Weights of a small GPT-style language model, trained from scratch on English Wikipedia.
Architecture: RMSNorm before each block, rotary positions, tied embeddings.
MLP neurons of a small language model. Each row is named by its layer, matrix (gate and up: input weights; down: output weights) and neuron, and shows model dimensions 48-143. Each number is 128 + 24 x the weight over its row's rms, rounded and kept within 0 to 255. A neuron's up and down rows have the sign that makes its largest values positive.
After each neuron's rows, "fires in" lists the words (lower case) most often at its 100 highest values on Wikipedia text that the model never trained on.

L8.gate176 [102 114 150 118 117 114 147  80  97 143  97 156 150 111 108 130 163 118 180 144 116 158 139 124 144 158 115 117 140 113 131 113 131 117 142 117 104 147 140 135  75 128 145 129 170 161 112 119  83 104 137 127  92 137 117 145 111 135 110 160  52 105 103  85 151 126 134 144  96 103 153 126 102 119 111  90 139 113 125 124 121 134 104 149  83 103  99 178 128 124 110 168 180 126 144 132]
L8.up176 [131 135 145 156 126  92 113  92 134 122 130 130 148 100 104 152 121  94 138 136 136 160 132 155  95 139 114 150 135 118 127 111  99 108 169 112 123 154 138 141  90 136 144 141 169  82 111 148  55 174 118 134 126 113  92 102 139  93 122 119 132 141  98 116 129 173  92 126 118  91 153 100  91 122 116 135 122 115 140 123  96 160 106 142 169  73 117 144 122 111  97 178 160 156 138 136]
L8.down176 [164 133  76 133 154 116 142 113 101 121 136 147 120 148 121  84 121  91 164  89 140 166 107 108  98 146 110  96 169 134 148 145 137 121 130  65 125 163 112  85 142  91 140 145 135 120 119 151 103 110 116 128 132 163 160 136 144  68 115 121 123 180 126 134 136 142 121 105 119 121 122 137 176  93 126 119 146 109 133 164 146 139 101 156 158 112 134 150 139 145 105 159  94 151 111 130]
fires in: "so", "as", "because", "soils", "time", "how"

L6.gate115 [135 126 150 129 147 112 113 133  69 160 117  95 149 132 143  86 135 104 112 109 127 117 106 135 122 109 125 130 123 103 119 109  93 106 125 110 101 116 128 134 123 144 109 200 169 178 146 152 128 123 131 140 100 130 169 172 160 133 129 120 144 160 128 137 143  94 124 143 115  78 148 117 134 107  99 105 128 119 163 126 106 107 101 131 102 121  70 142 137 117 113 136 107 118 139 132]
L6.up115 [102 155 129 116 104 125 132 142  99  83 113 159 137 103 101 101 143 131 123 124 127  97 113 102 113 181 147 105 131 136 170  87 125 128 152 112 144 120 145 129 117 135 115 134 110 151 126  96 126 113 168  89 127 179 117 122 137  96 134  92 156 115 160 182 134 128 135 154 137 132 156 156 130 126 162  91 117  88 135 137 132  99 121 145 116  60  89 123  92 103  99 142 113 115 143 117]
L6.down115 [137 117  80 126 137 161 133 156 109 104 143 127 173 148 129 135 124 149 110 131 104 109 143 135 144  88 129  86 119 143 112 114 137 123 110 144 135 121 151 113 136 132  89 109 111 114 136 152  87 152  88 121  77 161 132 129 106 117  93  89 100 126 156 109 160 101 134 132 141 136 122 132 158 119 112  87 134  38 118 132 119 108  86 124 148 107  92 145 131 159 135 130 104 159 117 138]
fires in: "new", "newport", "per"

L8.gate93 [117 117 112 135 148 107 125 139 119 137 132 137 127 127 166 113 148 123 146 106 127 154 117 161 107  76 140 178 128  64 173 102 146 151 149 100 142 152 141 125 143 163 152 121 112 163 138 149  72 124 132 115 122 151 162 136 101 135 150 121 122 134 163 139 125  83 124 114  72 136 117 121 122 106 122 113 147 135 149 139 119 122 148 153 121 128 121 115 140 157 107 166 143 104 112 117]
L8.up93 [106 131 133 135  78 156 131 114 106 113 127 140 115 141  90 103 118 142 159 127 114 156  99 155 143 226 134 144  59 111  79  81 165 167 151 151 105 139 192 140 116 122 152 143  95 149 115 153 133 123 102  97 111 163 162 132 127 113 146 117 127  98 154 158 100  84 135 123 125 125 136  84 126 119 109 105 139  91 132 159 118 109  99 101  91  95 164 135 135 143  95 159 113 168 123 118]
L8.down93 [ 98 160 125 114 112 138 152 111 154  59 144 190 137 111 136 134 100 173 135 149 152 177  96 116 110 140 141 133 160 105 131 163 116 122 134 126 102 152  88 113 145 154 139 157 115 130 105 173 135 116 151 124 116 124 141 126 162 137 122 137 129 104 149 161 135 104 141 111 123 125 121 141 116 121 103 149 156 108 112  98 113  83 121  97 166  97 161 152 142 147 121 120 141 146 127 154]
fires in: "most", "year", "more", "highly", "well", "less"

L6.gate31 [108 110 127 163 127 111 145 106 133 143 134 134 158 162 132 159 111  99 136 153  95 133 123 147 115 123 148 128 116 125 117 102 130 113  85 110 126 182 130 136 141 148 135 116 178 117 136 116 169 116 144 139 123 140  58 136 119 110 118 166 141 145 149 146 113 124 147 180 140 153 131 107 127 126 122 127 149  88 136  94 181 138  91 128 105 128 102 141 116 166 118 119 106 140  73 114]
L6.up31 [108 149 109  89 145  70 141  99 110 105 128 137 162 152 125 118 101 106 128 128 125 100 140 152 147 104 110 130 132  97 123 164 151  73 161 137 112 174 153 142 112 149 157 148 139 102 164 116 141 116 127 128 135  91 119  96 152  98 109 152  90  87 130 110 122 138 109 133 150 184 134 132 120  75 113 142 162 122 110 107 131 131 145 168 116 145 123 117 111 176  69 118 158 108 119 169]
L6.down31 [140 113 171 124 120 146 132 116 105 157 106  76 139 195 144  96 122 136 115  92 131  99 122 117 120 131 135 134 139 134 151 180  85 171 142 148 187 124 144 126 135 158 131 143 137  95 162  93 135 110 159 159 155 149 138 105 139 130 124 141 111 135 141 130 115 135 160 133 151 140 110 116 178 166  94 146 119 128 141  95 141 172 154 140 107 112 124 140 132 107 101 139 128 109 119 102]
fires in: "as"

L6.gate104 [118 122 141 126 126 101 116 165 114 134 159 159 193 113 151  85 166 152  91 144 134 161 128 118  53 116 156 137 145 119 100 125 102 116 133  96 107 114 103 110 114 130 109 133  99 159 146  92 157  98 132 107 104 133  57 158 141 109 120 142 160 135 101 128 147 150 152 113 101 108 129 132 175 113 129 123 142 138 133 114 107 128 141 114  87 132 116 146  98 102 110  87 108 109 125 114]
L6.up104 [164 102 106 136 133 111 151 161 128 128 140 150 134 122 108 128 123 132 120  87 130 144 123 118 106 154 136  95 112 144 128 106 152  96 144 146 109  98 157 107  79 125 116 145 124 122  99 105 135 151 152 156 114 123 174 122  76 111 122 152 131 129 117 141 102 113 133 150 114  80 135 160 178 110 183 153 116 132 132 154 129 104 104 119 117 121 116 125 129 111 136 130 132 150 108 100]
L6.down104 [128 124 107 121 169 161  89  88 116 137 149 112 174 172 112 135 125 140 145  94 119 119 171 142 159 156 125 125 188 143 100 160  97 138 106 118 133 125 138 118 129 117 203 141 137 114 130 139 138 115 109 134 101 130  79  69 156 144 138 118 158 138 150 131 159 111 119 110 116 177 172 105 147 125 134  78 149 129 126 118 146 136 111 120 178 141 108 132 117 128 121 107 136 144  98 139]
fires in: "new", "united"

L8.gate170 [155 105 120 107 108 111 126 132 123  63 135 109 157 107  93 117 179 134 102 118 120 177 115 119 107 187  92 155 117 126 149 162 158 143 103 130 137 111 125 185  74 152 152 119 139 123 106 137 105  98 132 111 110 125 120 105  83  92 110 118 169  81  85 111 126 115 151 116  91 140 139  93 143  98 122 130 133 131 167 146 146 123  73 158  95 137 103 125  84 113 152  88 130 152  88 127]
L8.up170 [115 103 178 132  88 119 120 130 131 162 134 164 137 119 159 113 178 137 113 127 125 137 146 108 132 149 112 149 121 120 124 110 140 157 147 129 102 136 132  93  88 171 188 130 111 127 121 107 155 129 146 106 109 133 132 172 140  79 201 110 128 103  99 138 172 134 146 150 118 118 159  96 128 171 143 131 179 126 112 144 126 122 138 101 128  80 140 182 121 110 102 145 140 142 142 134]
L8.down170 [110 129 145 157 128 172 171 151  86 128 139 139 184 120  91 131  89 173 153 142 124 124 114 131 131 142 109 118 171 116 128 161 106 135  94 185 157 151 129 126 131 147 136 119 161 104 136 110 126 101 103 154 170 155 133  92 139 111 125 155 120 147 142 118 123 143 179 119 135 132 128  67 167 173 121 127 126 135 141 110 143 127 130 122 149 113 106 191 100 164 144 109 111 130  75  99]
fires in: "s", "my", "his", "her"

L8.gate44 [116 146 147 113  94 118 156 148 120 138 122 133 163 142 145 170 116 113 155 137 124 116 111 169 161 108 142 171  97  94  98 140  86 104 172 107 147 124 141 180 146  84 136 132 175 126 163 104 124 116 127  98 133 117 120 110 111 154 117 126 126 134 124 111 116 139 137 127 116 159 124 117  90 131 126 131 163 142  84 117 148 136 126 141 118 154 130 108 110 148 167 130 133 147  90 132]
L8.up44 [148  97 158 162 100 124 115 149 136 129 158 108 156 105 171 127 171 104 121 178  62 145 136 134 135 162 124 130 117 160 114  99 131 145 143 122 119 139 136 151 125 127 129 131  92 183 142 106 143 146 173 118 106 113 154 136 165 156 137 138 149 106 110 129 117 155 169 103 136 139  93 101 150 138 142  93  95 140 136 141 123 147 109 122 134 181 128 129 179 118  95 119 168 161 174 132]
L8.down44 [110 199 102 130 139  88 110 142 100 125 131 173  80 133 106 106 147 102 149 122 196 111 137 129 118 131 106  99 100 144 119 146 115 143 150 146 128 110 134 155 136 126 122  96 120 159 117 123 138 146 102 124 147 126 126 125 106 110 150 138 132 117 138 135  92 113 132 140  97 144 127 123 109 127 152 172 183 105 118 140 118 125 146 133 132  76 104  93  92 135 167  97 117 168  73 139]
fires in: "on", "episode"

L4.gate162 [ 88 126 174 158  90 105 128 106 185 130  93 117 132 109 122 127 112 164 156 128 118  99 122 119 111 143 107 138 147 141 104 116  81 175 132 167 143 167 135 140  95 151 130 144 140 153 140 117 140 129 133 121 110 126 118 126 128  93 121 157 115 111 138 133 164  89 111 146 141 153 105  94 163 139 147 179 149  84 155 159 177 126 141 126 139 154 114 160 176 146 134 121 114 166 142 111]
L4.up162 [178 171 136 136  88 111 126 141 147 150  93 152 129 156 126  79 157  94 140 101 152 113 159 150 150 163 117 121 143 145 110  85 127 117 143 137 124 114 123 180 141 108 121  85 160 147 170 117 156 172 128  90 130 150 113 110  99 129 134 111 122  98 112 103 123 157 121 172 142 155 128 147  96 105 123 170 156 145 101 150 117  85 102 131 155 147 162 150  96 139  91 135 110 125 126  73]
L4.down162 [102 113 122 102 134 122 138 142 121 122 102 116 106 168 101 155 124  96 154 160  90 103 130  86 140 119 163 155 133 147 120 109 155 149 125 142 119  83 116  89  97 116 129 135  83 114  84 128 139 104 102 133 138 113 147  93 105 126 132 131 129  90 162 151 126 129 107 123 138 111 118 165 164 164 176 105 149  93 137 148 134 138 124 114 129 112  99 102 120 149 164  97 158 132 106 101]
fires in: "with"

L7.gate423 [108 117 137 116 129 132 178 168 110 143 100 139 119 133 107 153 161 139 156 126 126 109 133 127 131  99 106 154 113 129 103 107 154 112 146 130 132 173 148 129  94 193 108 126 128 123 146 128 115 163  80 111 133 146 110  72 159 158 155 115 166 120 110 101  80 146  82 143 176  96 141 120 109 132  87 169 149 131 137 118  98 100 112 117 116 144 155 119 121 118 134  76 133 129  95 120]
L7.up423 [130 123 143  83 145 131 124 114 163 180 106 116 149 133 165 142 163 103 138 146 151 119  97 123  81 110 123 146 110  65 184 148 131  97  73 149 120 103 136 141 156 125 107 144  93 147 126 102  99 123 159  94 136 101 137 105 128 162 185 129 134 170 142 120  84 110  86 125 100  86 116 112 135 145 139 122 141 160 140 122 115 113 131 117  85  95 129 128 195 138  97 151 122 138 156 135]
L7.down423 [131 114 152 100  91 133 128 149 169  91 187 158 182 106 144 136 135 157 123 149 132 152  95 114  81 109 162 161 119 167 122 143 127 117 157 144 113 136 172 130 104 127 142 117 149 105 127 120 137 162 126 161 125  89 126 100 105 127  83 125 105 152 143 135 157 109 120 127 142 106  96 134 132 146 154  79 164 114 107 122 112 132 131 156 132 112 165  91 115 110 195 108 132 116 122  95]
fires in: "other", "different", "these", "various", "own"

L6.gate240 [103 138 123 153 126 110 138 149 102 101 157 124  89 131 109 165 126 126  97 133 115 105 106 132 159 128 101  97 176 145 128 140 106 116 120 142  68 151 120 158 133 134  80 126 108 155 140 115 110 164 123 189  63 131 120  95 185 135 162 119 110  86 136 121 127 166 107 166 188 132 169 105  97 163  68 101 118 113 140 148 119 104 123 129 119 166 120 121 121 143  80  94 132 153  91 151]
L6.up240 [127 143 126 140 154  49 144 157 140 118 164 155 104 133 113 139 142  95 128 119 151 163  84 140 116  97 109 140 143  99 133 115 116 159 108 163 117 133  97 112 112 111 143 148 110 141 133 134 122 134 164 100  87 122 168 140 142 131 139 146 113 106 140 129 165 123 111 113 103 148 166 124  83 165  60 120 129 133 141 179 171 127 133 125  67 158 118 132 131 117 137 116 135 150 138 168]
L6.down240 [162 136 100  85 110 127 126 133 149 109 126 146 110 178 107  88 127 116 117 124 160 136 139 137 108  88 139 122 106  97  96 158 153 141 113 153 110 143 111 155 134 112 132 104 116 176 117 137 140 173 143 141 151 124 163 128 141 129 137 143 151 127 165 113 155 148 120 153 149 123 175 117  93 115 129  98 103 139 112 161 130 113 160  87 151 114 142 110 115 116 137 123 129 150 141 111]
fires in: "february", "january", "november", "june", "october", "april"

L4.gate366 [ 88 125 107 145 116 125 143 115 174 159 132 123 101  82  53 140 145 106 146 135  82 172 159  96 144 155  89 128 140 135 179  59 115 148 115 122 122 132 181 125 126 120 154 163 156 149  76 128  98 140 200 159 152 145 119 129 157 143 168 135 162 128 134 120 142 121  75 125  77 127 108 138 141 156 139 131  95 127 126 139  75 143 145 104 124 120 163 184 126 104 143 129 122 156 158 132]
L4.up366 [133 153 146 131 137  88 158 114 135 124 122 159 120  85  88 135 129  77 124 140 146 143 141 121 128  92 122 150 116 150  98 144 152 143 147 145  98 127 135 130 184 142 112  77 124 144 135 142 155 180 139 119 131 114  74  87 114 149 136 128 147  97 131  79 143 105 115 125 130 151  74 101 180 102 104 118 168 134 109 188 136 135 121 121  90 113 118 113 176 112 174 148 138 133 145 124]
L4.down366 [ 90 124 137 160 109 110 115  96 119 158 147 115 134 102 100 132 136 138 124 123 151 128 103 126 109 118 128 103 165 127 134  97 133  86 118  83 149 124 136 136 127 111 148  75 135 163 124 174 112 116 130 130  90 143 171 150 101 133 100 163 113 176  97 130 108 107 116 118 139 123 159 152 158 118 165 118  88 112 119 125 126 139 113 142  99 159 154 146 127 127 122 163 156 101 133 146]
fires in: "but", "which", "as", "however", "and", "although"

L5.gate142 [101 131 137 112  98 137 130 153 159 178 121  90 104 162 115 156 148  97 131 143 167 139  84  91 114 119 118 132 119 157  81 120 131 174 132 113 165 140 162 126  94  99 140 127 207 138 148 132 132 104 121  89 155 142 186 133  95 116 144 101 103 117 167 137 166 143 115 131 104 139 135  86 131 163 106  91 153 122 128 173 129 135 124  91 177 138 100 126  94 134 132 118 120  97 182 154]
L5.up142 [ 60 144 125 101  87  89 109 151 153 124 134  95 184 158 136 134 162 120 148 127 115 125 142 104 126 153 112 145 119 104 112 116 163 139 144 127 118 155 126 172  72 106 174 134 182 113 115 106 146  95 115 138 136 130 130 105 136 110 114 112 110 133  99 177 105 108  95 108 150 114 170  85 114 116 135 157 135 171 129 118 146 107 118 178 125 117 156 139 155 116 130 112 115 134 149 108]
L5.down142 [119  94 114  70 128 154 104 128 126 125 119 135  87 120 159 123 107 145 110 159 138 121 101  84 117 114 172  94 128 108 142 163 119 141  89 145 148 104 112 131 160 137  97 167 107 133 130 167 115 123 135 121  77 127 158 126 101 121 147 124 123 147 134 135 167 111 109 117  79 143 140 152 156 152 144 121 143 113 129 119 144 130 120  98 155 119  51 138 127 123 143 110 123 128 128  57]
fires in: "with", "to", "after", "no", "despite"

L4.gate221 [156 155 150 123 170 135 140 168 114 102  76 139 119 140 111 133 114 117 128 126 106 102  88 130 116  91 123 113 102 129 102 137 122 124 154 132 144 156  86 161  90 108 114 122 155 159 112 151 106 104 163 107 125  95 105 132 117 129 102 129 119  98 114 160 136 124 147 142 131  94 152 128 168 141  73  99 120  94 140 121 176  88 158 103 148 143 142 136 107 153 114 134  91 128 130  92]
L4.up221 [151 134 110 102 109 139  97 202 180 139  88 111 110 133 152 111 133 111 139 145 149 132 129 127 109 145 126 136  91 118 105  94 107  94 176 125 174 126 120 152  92 110 165 176 180 158 105 131 117 143 143  80 132 136  88 139 129 133  93 133 116 117 135 155 140  94 134 113  97 125 143 148 193 118 126 115 118 147 158 148  94 100 118  82 113  88 116 173 144 150 115 140 112 138 144 126]
L4.down221 [102 130 126 139 103 152 105 113 112 135 142 137 144 204  73 118 107 103 134 131  87 125 130 135 112 118 145 144 160 115 155 159  96 133 122 114 127 135 145 127 128  94 107  92 137 128 139 115 160  99 143 157 154 100 138 129 131 149 128 103 156 117 135 153 172 136 147 145 145 140  90 122 123 136 157  94  98 153 156 133 120 130 145 129 161 143 136 114 130 158 143 111 144 106 148 181]
fires in: "in", "with", "for", "on", "of"

L6.gate170 [144 129  98 153 146  82 141 132 147 122 125 121 143  88 127 157 104 157 160 124 112 117 139 165 114 143 140 132 150 121 148 119 184 122 110 122 141  99 132 105 134 163 136 137 106 108  91 127  86 137 101 121  92 108 104 116 153  96 148 142 100 113 147 137 111  93  84 163 139 123 139 179  86 129 114 145 153 115 115  91 116 132 114 121 105  95 144 120 141 166  92 155  96 132 114  75]
L6.up170 [ 98 129 148 143 121 112 158 112 153 111 115  92 139 159 131 134 126 159 147 176 139 123 164 127 109 148 125 144 158 114 131 139 129 171 150  91 128 125 110 159 141 166 100 104 164  88 151 118  83 134 114 155 142  96 114 109 110  89 129 141 116  86 114  91 108 129 114 153 130  90 125 141 108  98 113 104 118 153  91 115 130 138 139 123 135 123 133 130 146 121 173  87 138 138 139 122]
L6.down170 [ 79 100 101  92  88  84 120 117  89 167 107 138 120 162 111 121 130 137  95  98 115 162  92 156 126 128 160 119 136 136 110 111 147 115 131 168 130 149 167 126 118 129 124 143 131 129  83 143 155  96 127 154 121 142 144 149 139 121 123 113 130 110 139 143 115 110 134 156 133 142 197 167 124 138 136 165 120 120 163 122 147 138 168 142 108 159 112 139 113 164  92 165 124 115 113 138]
fires in: "as", "is"

L6.gate379 [113 101 151 116 150 156  88 123 132 116 139 166 102 127 124 129 150 141 110 134 133 126  89 138 156 113 141 166 141 104 138 132 116 107  99 112 139 118 123 140 114 174 202 146 196 143 104 136 131  72 111 123 106 141 148 125 128  85 120 147 146 118 101 110 137 120 164 135 145 146 141 122 119 125 113 160 105 116 158 154 126 132 124 139 122 141 113 164 126 111 145 124 134 158 122 160]
L6.up379 [ 97 134 106 145 148 116 135 130 123 144 126 148  91 136 120 135 142  87 123 143 155 139 100  70 162 131  84 150 173 105 163  69 127 150 128 130 151 116 101 196 133 162 150 152 119 141 139 114 140 114 114 155 106 125 151 116  95 139 134  67 105  90 120 139 109 108 150 102  89 152 196 100 130 185  88 112  87 148 151 161 145 117 113  98  97 129 167 170 111 100  94  87 105 157  81 149]
L6.down379 [161 111 147 101 139 132 112 154 149 138 147 165 151  84 144 100  87 129 105 124 141 124 139 138 124 138 140 167 106 118 132 169 130  65 131 146 148 121 127 125 133 190 120 181 193 147 131 134 124 129 143  76 106 152 151 180 129 109 134 124 117 215 137 108 134 134 170  98 117 162 136 151 101 116 126 160 144 146 137  84 109 147 109 129 131 140 122 139 136  94 133 151 134 114  80 177]
fires in: "the", "his"

L5.gate2 [144 155 119 138 138 127 152 114 139 137 113 103 105 121 107 137 123 127 151 112 137 131 173  87 105  83 136 154 133 188 122 150 122 105 145 124  99 159 162 109  97 136 123 127 128 100 150  72 123 142 158 141 111  90  94 146 133 143 118 114 151 132 147 109 142 102  58 105 119 162 140 114 153 140  99 133 140  84 150 160 132 100 137  77 165 132 172 162 138 130 131 149 141 145 117 117]
L5.up2 [129 116 154 102 100 131 104 115  78 126 143 156 112 118 173 153 120 146 155 136 108 120 168 102 138 113  98 113 125 159 132 125  95 121 149 177 142 127 120 114 162 122 131 129 122  73 139 105 136 143  79 115 138 104 126  67 133 127 133 136 143 138 127 134 209 103 102 208 136 145 137 167 141 110 148 141 136  82 117 139 124 117 116 113 138 131 115 169 160 129 110 138 127 107 116 119]
L5.down2 [156 106 128 139 143 138 131 118 132 141 127 153 109 147 112 105 141 157 140 127 149 126 168 104  94 133 128 135 123 121 124 141 173 116 131 131 132 125 178 119 122 177 111 108 107  73 139 128 138 143 107 115 133 128 164 107 109 164 136 149 118 125 143 134 137  84  91 133 125 121 159 143 128 108 136 123 127 131 155 160 125 101 135 138 120 121 148 114 102 151 140 104 155 118 162  89]
fires in: "0", "5", "3", "4", "6"

L4.gate161 [ 76 181 156 105 121 139 115 115 132 111 110 134  93 120  84 151  85 121  89  98 145  92 140 115 132 137 139 117 145  90 153 115 165 170 139 119  85 163 120  90 152 148 105 137 129 147 194 120 107 150 112 134 101 162 105 155 149 119 134 140 149 118 131 148 116 115 128 128 152 142 142 146 117 141  99 137 131 119 156 153 139  78 118  93 149 153 111 136 118 134 164 136 134 121 162  91]
L4.up161 [110 141 137  94 170 121  80 155  79 127 143 123  96 134 127 132 113 118  97  73 158 184  98 110 151 123 124 130 173 113 128 155 108 120 117 160 125 115 111 134 131 140 181 108 143 159 138 143 164 141 119  92 121 141 109 112 134 130 143 138 137 137 110 140 160 143 118 120  99  87  89 131 123 128  90 135 174 130 127 167 153  92 142 130  91 131  94 180 140 129 128 115 147 137 155 103]
L4.down161 [106 131 122 130 141 123 119 149 131 137 107 133  95 133 109  79  74  71 125 120 105 119 123 120  90 110 142 124 117 118 123 121 129 106 120 122 102 131  93 110 126 103 120 109 114 126 146 141 105 164 157 142 146 109 120 157 116 146 141 150 137 122  91 120  87 114 119 151 155 124 146 101  93 125 134  96 133 100 131 137 132 165  88 121 117 107 124 125 126 140 107 117 179 122 133 133]
fires in: "august", "july", "may", "november", "february", "june"

L5.gate283 [141 135 105 129 158 127 126 138 150 122 110 108 179 147 137 137 115 126 160 113 159  88  86 122 180 125 146 103 106 126  99 117 171 123 125 127 132 160 128 123 140 168 127 110 122 154 128 120 138 119 105 122 135  90 119  66 127  77 127 110  98 124 119 117 140 110  96 141 146  99 164 103 113 132 115  78 142 144 151 107 125  86 122 120 114 156 121 124 129 115 119 112  80 141 128 104]
L5.up283 [135 102 145 159 154  88 104  92 117 158 114  99 152 124 152 186 116 129 120 160 176 109 103 125 136 161  94 126 109 114 135 141 139 128 128  99 115 225 135 124 107 138 160 153 151 118 117 144 123 117 121 144 138 144 124 147 141 138 158 129  87 142 125 140 118  91 100 135 118 140 136 130 144  97 115 179 136 109 124 120  97  95 141 136 126 128 117 137 115 143 136 109  84 141  96 127]
L5.down283 [ 94 147 132 133 121 119 125 144 132 123 134 138 134 181 126 133 169 155 124 112 113 129 133 124 127 121 190 111  77 105 102 146 132 114 115 167 127  84 147  91 137  98 100 125 144 119 130  97 133 136  94  99 146 116 137  99 130 132 160 105 134 117 142 110 140 149 146  97 137  75 125 108 116  96 123  65 151 144 115 117 137 127  98 148 121 140 148 123 150 109 123 106 144 144 168  77]
fires in: "many", "several", "various", "other", "numerous", "certain"

L5.gate419 [143 132 141 114 133 115 124 142 133 137 133 127 112 147 151 138 118 129 140 139 124 105 137 134 137 135  92 168 170 135 138  90 145 149 106  86 125 147 130 149 116 157 135 125 169 131 113 140  88 157 136  91 113 116 157 191  75 135 165 120 164 100 137 176 118 128 111 136 122 138 150 169 110 149 161 126 132 124 146 127  89 114 110 155 108 153 150 153 151 111 135 138 117 154 109 136]
L5.up419 [149 128 123 104 158  92 129 107 123 148 125 118  94 160 114 114 143 116 124 144 143 106  76 141 135 195 102 176  87 107 181 125 139  96 145 108 119 165 164 164  98 142 185  95 152 115  95 142 106 134 121 180 113 149 160  82 110 156 164 134 108  87 140 127 102 129 104 144 145 125 145  78 110 141 106 133 132 101 143 115 121 163  99 127 118 113 154  89 178 146 132 136 125 128 146 118]
L5.down419 [118 160 161 134  94 121 146 110 135 124 136 149 147 192 101 167 145 148  87 135 124 103 170 133 138 122 137  88 109  98 109 124 116 102 135 127 130  91  91 124 136  93 136 158 105 127 120 123 172  53 123  99 132 101  86 138 166 134  97 146 125 162 134 121 165 124 156 131 117 124 155 153 119 111 145 140 115 115 117  95 129 111 112 142 185 136  98 122  99 133 156  95 115 160  86 106]
fires in: "more", "very", "too", "less", "different", "heber"

L7.gate203 [108 130 123 154  89 136 154 106 128 146 122 166  86 140  83 140 135 167 117  70 115 129 136 128 142 107 131 124 165 169 123 168 166 153 159 131 145 166 145 146 117 131 129 131 100 130 123 120 156 109 192 120 120 113 124 114 131 132 104 114 134 118 106 132 143 122 105 127 175 120 123 118 128 166 130 140 121 105 117 142 126  91 104 125 107 145 119 109 107 151 132 151 103 133 118 137]
L7.up203 [144 129 143 139  93  91 127  68 105 183 116  64 128 123 137 133 146 109 169 110 114 139 129 139 115 145 116 132 139 104 116 122 161 153 136 143 105 180 121 174 134 104  90 147 115 151  83  78 181 169 126  89 126 100 122 151  98 130 162 107  79 129 119 154 102 131 117 110 162 128 159 135 141 135 146 141 106 136 128 174 138 131 163 137 148 128 149 155 107 113 153 166 145 150 116 136]
L7.down203 [131  92 172 144 122 105 163 140  71 161 137 142 140 120  81 145 122 153 131 106 107 146 164 110 161 129 108 101 129 117 162 154 107 189 133 164 142 151 149 109 125 103  94 120 130 126 136 141 117 123 168 145 121  89 161 139 105  94 116 120 176 157 165 126 115 119 140 121 109 126  89 145 154 161 112 165 129 157 116 157 142 163 120 149 113 103  81 110 111 138  90 151 140 104 145 146]
fires in: "of", "and", "to", "with", "or", "without"

L6.gate366 [ 90 119 117 117 138 130 116  87 119 127 155 150 109 114 133 125 100 113 113 134 156 131 123 103 112  89 108 149  99 176 130 130 116 162 142 132 122 106  89 128 103 124 161 126 136 129 129 110 127 163 156 108  70 108 114 108 110 141 137 138  86  82 103 102 117 164 107 139 106 105 142 108 150 138 105 104 115 132 138 137 136 107 140 146 114 147  86 179 136 119 145 133 161 158 136 137]
L6.up366 [124 100 138 124 138 123 130 113 118 140 119 153 116 166 143 170 140 125 138 130 128 114  84 127  96  83 105 142 129 114 113 152 144 132 143 175 105 169 144 162 148 115 102 100 140 145 123 160 111  84 129 106 110 136  88  84 110 178 146 123 119 104 106 146 128 146 146 116  87 112 163 128 151 145 139 124 125 162 133 136 163  81 154 106 110 123  62  96 178 130 128  83 125 107 118 110]
L6.down366 [127 114 176 159 175 118 135 119 144 129 131 136 106 156  81 140 126 131 120 155 146 131 149 123 108 105  96 106  92 105 128 149 134 115 148 139 154 103 111 141 141 125 104 121 113 119 115 101 105 166 106 155 127 115 115 181 173 142 144 129 163 129 132 106 115 157 164 148 165 141 138  86 131 154 144 122 168  88 133 131  82 127 108 116  79 136 134 102 112 109 138 117 136 122 138 120]
fires in: "march", "april", "may", "november", "february", "august"

L4.gate27 [110 133 109 133 160 121  98 122 129 136 170 137 165 105 130 141  76 116 127 126 114 138  89 119 154 119 137 129 141 185 103  94  92 124 125 112 141 192 148 122 111 127  95 114 130 121 170 126 107 100 138 143 125 114  64 124  89 130 124 110 177 130 149 155 169 119 100 114 172 134 150 142  98 110 135 169 129  97 114 139 150 151 126 115 109 104 152 145 115 150 108 124 136 150 101 151]
L4.up27 [154 146 125 112 119 119 121 110 132 155 109 186 112  91 155 148 107 122 140 188 139 124 131 111 124 132 109 122 138 108 151 124 114 135 128 104 127 139  93 147 119 113 166 110 154 156 115 118 105 118  90 104 152  79  87 134 148 126 171  98 144 158 111 110 105 138 187 106 111 109 150  74 144 133 121  73 111 113  91 157 142 145 102 113 119 164 133 162 141 142 113 120 116 140  77 197]
L4.down27 [107 133 144 112 113 111  92 132 131 151 121 127 153 135 121 116 100 114 129 113 111 174 124 137  68  81 106 168  94 120 121  91 111 109 130 166 116  93 152 143 118 129 195 157 109 152 120 137 130 116  99 131 123 171 135 126  92 108 144 138  99  88 123 111  93 104  88 149 121 130 102 150  71 125 147 150 147 116 174 113 115 139 124 134 138 110 152 139  86  78  85 172 130 124 151  91]
fires in: "6", "8", "4", "7", "5"